config.toml
tie_word_embeddings = false
extras = ["capped logits"]
lr_mult_qkv = 0.4
lr_mult_down = 0.7
beta1 = 0.9
lr_head = 0.00963
decay_fraction = 0.768
train_tokens = 310400000
MLP neurons of a small language model. Each row is named by its layer, matrix (gate and up: input weights) and neuron, and shows model dimensions 0-191. Each number is 128 + 24 x the weight over its row's rms, rounded and kept within 0 to 255. Numbers have three digits each. A neuron's up and down rows have the sign that makes its largest values positive.
After each neuron's rows, "fires on" lists the tokens most often at its 100 highest values on Wikipedia text that the model never trained on. A number after a token or word is its count.

L4.gate350:119099109119106136120119087138113121138141122130122073107126145136123096180114119153138154132154159095093134131100119150151105121120087130151176112145144096114093094102107138105115119115091149115111130108108132133173153098135131118107189125115137154130134127119121120135182086157164094152142132109172166114135129087111097151119138112105135139127123122156124136120163110139177142160106150105108122126121154109155090178120108102116171180128125158122118112132109097140154134181124165172120129136172108156113121121132193119109097121130108098107151155096118094139159130147175111173
L4.up350:121154162113121121159143135126138110134110135072143131122108138125120152140124112098174172117132155127150156139119170141108095112153126113144137144139092150145145123122137167137116156165100119098093107149085134126088106094114168097123182122188110167179097130114153132142110137121102132154136133137198084123072116143119120110102146113136138118102135135153167110112180121096170126158149135143107138120119159114130154102165112123164162173143120137104137151120084149113117139165108108131136088088126111111140140143136142117112146074157094148112109150126129137122149179108117097139
fires on: "." 92, "=" 8

L4.gate256:130136149138151075129149106107133151137111151140160109127089145125123152209146143099083131152167075136141119145099142105129128104114122126116134105143128123069118165133183134149166136086114116136121152128167139100149128134163116092155119141104150131169102111118133112127133119122156113121128145117127115150138124138138107099142158153063144157124096101119122134139136160117137076165090117115157148081103166158141154163120146120104159104107151142108132177135114131165124089148126106164147085104182090109125138172121126132134132104096135139122079106119136151146135098151122119120
L4.up256:151105113164115149131152126116110117147157147127171119131146147100102127088116103190131136160122116116132132116153194139161152129134148135147094185084122113115128144135147124153085146128129094135101125117149072157091141094123148122147150106147129117117110170158120133088101161126145162121137166099088102153125181160135130135129099095129125116131171149127135119098142144180145152106119115115105162086190099148121155159122116114102131121069097147142154101176114156137134140133118114115116165144105138122140163150134134171158165111093142150147150134156112146140136112118112117144
fires on: "n" 18, "w" 15, "mb" 10, " =" 8, "gen" 6, "=" 6

L4.gate175:085128105127135141112151142137102097093126122102109143115100140132102096156157131136092154122166158116110108134135122129138149133162131105104115091157074160102080136121101145118119195111139123127105135062117083121145130101142123190090092169154112172108116162106123114130119111106137118148132135096129125142157118107148114136128108122091171126141089101139129162119122099086166078149125111156128142150117133107117123137105167172134123151135124161075093147138162072122127142140124134125084125161136129100147123124154105140103117136130142108138153157140182104142127158149111129085
L4.up175:164151141125120065104144113158125136106139151092116089119108124134117134116138138129143110083136186143148095152166134133108084094148111092126125120143083163172096111089192150091158163114092090136119126137114159148137159154122141107146115152124099142126099171152130120112090143143089136154141149124164107162122121131137130139093120123122175149106127137162127154138139122120108151109100142122142142137124105147077145139143109146108128169149138142182122129144104144095091109112125132137130105109138141116081155123131153129097149089147085100136090097085140149114155087171119106128
fires on: "." 90, " |" 9

L4.gate159:147143127133139165121122141113123149139112135132151162150136113099157117140112214138137129142160129128146135149121106141120132157116132114113159140121155136109185123131112110081177132119162110119114127146129104141195111172128139166104121102163141109124109119116095072115082108151119131117125094095156160150112117132133139161128165100118149176181106097164124147152116145087156077094133131140131123166165141146145129128134113113136119146166135173138096109144152178176110099154153125144145120143154128096135146098150121143115134082162130122123122143086124150099140132147077139119
L4.up159:140145142158137141127134141152107124137116112146140107135129118136122117083146147152112154104105118114137102123117178170129138114174122120092126088146147116118146098100136139159159123140150132140103142109147098132134115123157125106146120094147155135162119132104132098163139117137099112161123120141160165132119114115126144135163144121093170148164094096133137127137119179070092119122131147112141117149127160082105132111115114136130183228102143173130142156154125136107084144125174109082128100126152097110109160163117139163124090094086133138081145109118087130120110155137083166118
fires on: " as" 21, " –" 18, " |" 16, "\n" 13, "," 8, " (" 7

L4.gate461:128133118135127163114162147097127109134093158153152128096165100114148119174120149107119136158120103189105114114145081092178128100124109105150115164124133157100124098091080165176099084135107142132112084128112109174110089148112154115144120119130110162120184171188142135120152146116164146103152117128129136119129125119136131117113149149141121172101149129141146149120124154091138146136125090132134167130127134152169149134138145137158160111108140128104171132122077148115174119131197110148168135164147116135083149128117109148102136126133132116128135124118092130090112114122108151143
L4.up461:129100134147180111117088136135160130136143096100130137147102164090108168133143136146152113075155117162136127111096119122146104118107149154137130077068099098175109133083134111121144126155143134121144167105145191131125129123096125115090166129153161124106128094143098118117152131108104084174118129116129135105127149133106100111132116061145133174113129153188121171145122136133142110157133118140134139132139116099123115148161100136145096140151132136179140170108089158110141145146087119123114115135150100143081108114146131154171125113088099132081114128114105106114124142161124135132
fires on: "=" 61, " =" 19, " addition" 7, " century" 4

L4.gate293:139073130096175168103120105132137137093107143154129122137151146105149149098122161143097129108142127127100097134075134166103124107104075128136109116087145125156120136103106166153163101129135139094125128094109119166125121122152171154146156138125147111198084167102129139131134104167172109149120134117139146152115144143108135119112079135110114177139113171102142113166104141128142142140109159119125115110106164128133094177171107120096123134123083115174141129133116137129132092133103139152093118145142154123153128095141091143121094106112103156077142160113104112131148095099118144151
L4.up293:100095148149121109131119151074100101146150092110154082129120130142099094145131121090137175083149116148138151083155144159158163149118139156103157143099152130111107138106104099118140088158110157169110136156094126154120104105110150194083117159115121160114117136110151131103157131138141122147122109076135119127151112076100130103113137185145145142109087085123147120188163144140120132122148133150087111114077134126118120088181140141144150127145123146136130141118088105128123131132130148117135135147114104125111130171119177124165105119131149095106107135128120124115145118160123097097
fires on: "." 66, " well" 15

L4.gate308:152101106147128164099125133149119137089104134168160114127173147124119137136141125125139144140124147152104118130089162146148135105115132070140147145106141138107115130060113131102148117101126172084105072115084152171132163118138143124107154128115094113155100127103164115136157116164115138145144070106120145110135135067134110127111134134119107170151113113126122136102128157107154134127103102166121134097133147086146139141128102123133152125096090099142156089104134169138125103127096147154109173147134140134115193136098103158130074151124145171132127135144115150104103091118154120178
L4.up308:137094116101156108154135143161139145152158129132097074113123132127119155075133108176136162111143134129116123113104114127104133124125092102165122128153169137143132130095135128118180150117081159142098093128071148079128146134129114103129119160147106167148085171141124124135101120121077104145114101126120119123151147129135098082135139138148141158064140116106107132128128136157121115173130132148152094133089151133132100139135174161110110174153106125151109111163088157143107087102081179102136105136125177147090110160129089131130137109129149120127096159122148119129155129161133136134
fires on: "." 89, "," 11

L4.gate172:108119125116132163152151115121161125092133150133160096102158078129111127121129123144155134121126128123133142088120074105161121113125103130131110125103144125159132132115136133136161128148111132135125115164116133122114136112122125121160100102065118128100117061155127112148139101122144130125183135152171101111096140124154108175151130125069137120156136110133085124149139119127178050141162073142100127079124126122095134111117129140110117124070105154134153124108123166080141130080075177153149145144133129111106126183131137151158100137106111093143133139135150137169150101134128141121
L4.up172:129104145111105116112130091099142113157111099104100131148119124115141135103149130109111156080102175071126196140112187137077146116132112132101160131144120148128104115116142140187130115079108107160149119113114174131162141145128117087117157133165131133134134081125126154167125161130109128117115179108151158143084082120123103122115157145111082117137143129114125165122113116116109120133148160094108135182091158105131154113136114131082105122120154126113147140112119081091144159115138133157103101141139118130134158145141171091122146106110095163106148108132127098119118129078102146135
fires on: " |" 71, " by" 16

L4.gate258:135106159120158139119121108119133135115070155159120117107107127102143149121112132140135128157119154145128126153131140107106174157128139098125139104148127161166094142142146141136088118153125109151124097111113159094127186087148180135142112116145160122162141125144156137118141137139138194116145082134160126114178130092122121156114121116156085106137117067142108122109084124128109117171099089195133144136161096127110118167165120149115064111136165124132109134155143136163098128155128132128135156129133133145091163098111064130169150079127113128121122134113144140131127094132110116150
L4.up258:137109092125114111101099133141133137100125090136167111146136117110118131117099129152105105143095155118137169105153139182107169091114163137130107099102118146106141084100145189154151124118124087101128150080121087131125132129145121113148127091120099135178156092082134131120114151128150159134137078104154131103116129122095135130134109076136111099175113147135150102131108121107137110148091127156123095150111121130090124092117128121144088102176158140135156109124077128107127160170122089151116122152108149153164142121167127116099076110087157133145120114067154144131129145124130110128
fires on: " in" 58, " |" 8, ":" 7, " on" 4, " °" 4

L4.gate322:139090146099147133135149141078128079110127146156167142065156110130118134100125131139113138121147120129134108099150139120123123156107115132082104121099144097138171156139140115112128090132140111150150166123164117145130124146155126151168109143089142152145129135086122124146114167132099129119102115137136103087122123127141124116105134157158138136090165103120161091114154137141126164123147119123124146114130186130073149155196083112120085145130129138095096105139092174158137140169126111117148089104094128168119075160111136164099112077131149121123114098138110117102155162107159134101
L4.up322:095130129086148118169118089125146108153113192150135145110088066123132115136115134135108138101105133173148100132106140157168147087134121124132112102088144089146137125091126086127136108138137176108140120114175144098139115147157125159149126144111118155147184154104136137138155148108121127116145112155139167150131166155117080132126124099142145154126150147079160111120114144163122124158116156102138124155144138190103104116118119117136133110107112112164134055176106132122086134090114170135157140100124139120143101157125108146091157098149094115110127102138108144107135103126151138149
fires on: " =" 43, "=" 10

L4.gate147:103132126100117144082149138081140123096123202127147141127156134127088100117119136189110135160166102102140137116124138130098163126120093101144080123149163133120081143124187103096150121149120107136131106140129141110138132188143159101175122120135094118145152121175128162129079152061086117082136108131147142071139160111144154133112136138105116161108076152153171102184101109115145148098139154132155113116125159123127131138105123129115115185095128138126149151118123152117157139127107137125153132127102166124141137138128128147126112126126155104143109123142138125148138104119134108132
L4.up147:168125126102163133125147147122133098109106145126106115150134181099109088100105110154119147131141129122119159108115134141115131134117092120127113116109112124109147155196153130120104119145109113142136172145132075119156136071159107122138152109132127104138112130143052134090114161130108100115125129108155108093104174109143109116085120121108172155139151106101182123122147128110136137149146169123120128128136160164099103151127115100107131176138124107094169137128102209137128156089114137133175107165150129113104140143124099151126110086146130117052137103132140116146147132134137140134
fires on: " he" 15, " =" 13, "=" 9, " she" 8, " only" 6, " them" 6

L4.gate465:134156128134151134098172134107142133117106150106106173113145104145113136163140146103133100084102134076135141146145109165130188101125097120163144121101126133129117114116151072104102149165150137087105124136152112131167133110062146118137129137095114145150137137124089147149133123103108109177147178144114118138121135122115185130103125117138143177071138133153146082132129125107128153147131116162122111134122156061114127121137143138100119188108122086123136091108123107098112116164096117142131121129150200118129155112144110159142184128123162115092126130114139119154148125137120116142
L4.up465:126163122139128127130157125123111129120141147132107223057110124118095170126100123133121114078130134133160118103095113166130117126132140140112151125129133176174115100123139147139110163178146110073149126131135117139154121113129137129167128136097164131117151125153106144171101113100094103132118129136127116157111128145122101149097107105159131148114142172087083115108143120115119110150129148117141156127129153090125125100111145096142125162117135110136097137163087133106096105176108120137127130139156169103084124147117156146122136104139128153117167132117135110156097088107100045158
fires on: " (" 85, "—" 10, "-" 4

L4.gate72:131107133146123124163146134106116101114090112113165110074149151111103129126118118160208167118141141143081114112127130150122169162138137091138171107142127114127145130097089118132145138155139154111126188130048110125117118123135130143104115133127113155149114167117143144124134098151163134136178083093114122108118129111134146110115149162100083136120142131141139142107132098101122089169128124169081154130150136144144092144108120130146149099134143147128115147113099150149109144132133092141085123168121160127125086121126182140105102156118097124126134138071159115096102143122137101082
L4.up72:097123138150119168146076125157147096128121100179134113094130117129130132105135130156124160112105146082125110120107168130111135097116117070169127139133134121117114115102133149161124145112106154120096136130058102111155123173112150115149140144164090181145106123123104131108118104146130132128165123125132099107141133132162112097130140141128116146122075104136146135110124198134116082139087119159119162120133160155140085149084103128115113123176098120133177121134069136186136100118114146156092153120140151143103119132113116153120140115135156139110113137119147141107174075093132117143
fires on: "." 100

L4.gate497:113127129184125151153122128137127112117128119129130157111160136137110151126135100129126126116118121150123118102157149092117120131085115103121113150136159109086111114146121098099104098124140118142089151160128102111132112130219121155148119112137176142149161156146131132095158100128136157093136131133166099058136105115132139171108129160123136104141136135143140151157118119105157034145115145123106085166098112120155126128116141099189122106081146159110130146121143158173151098138124144126106138134120162169127126127114118119101107146134147111096124112126164122163125098080130113075
L4.up497:111141145166131141128122139178101152142138122130129118128150111121111149134104144165114154146152119148129072107116114150138127069096179091100125145139144102120127088153131132120115136136120142140110097160129094123131146114119122145119139169092183143095144146175158141081121132145106136084099137106165089079137120146121132118120129174135097124140139156138139127131123099099111116179162112106121117138074153119143142123113147184135148109154100125143105154128107166115136094104098129144097179074073144120121097137116186115113139134143124137152130122127183132116168119108148085137
fires on: "." 76, "ict" 5

L4.gate483:110148125112146114136120096100136100151135111101135122131080153055133155147114167127139130117078119149114139152131124103116134116069121132128126119169100133161183135116145119144107162132106128169114102129115122145118139102135123144159160100140137144120161152122126173172159073100114109101135076151134157130081147105164135111112140151164136149147153117137133124111129154139126142178156141159118117175164108158143112113144115115169116178108135107109165123090122119112117149159120161128089141125106122143104142096164117131130151161112152121117150136145114159189084091164107149138
L4.up483:127110139110112120119103063119131092181145118101137195110142137075072137124082130142134103103094151128125156134125140117143131124109119107106126134145133112121159087105125174169136172130081130136128159124108107155095149148180134152135156125083151149093187130170132134148145135110152147141084128128137112123119106128096111147100138145157134119145147107124143132125129127101111177115137142145152135150122099148130105109117136120113154111153134117172137109144134117121118113140137103139084102144089132103101141109178117129126157146144113107120143089076102135197068123105149107117
fires on: "-" 34, "'" 27, " p" 14, ":" 4, " in" 4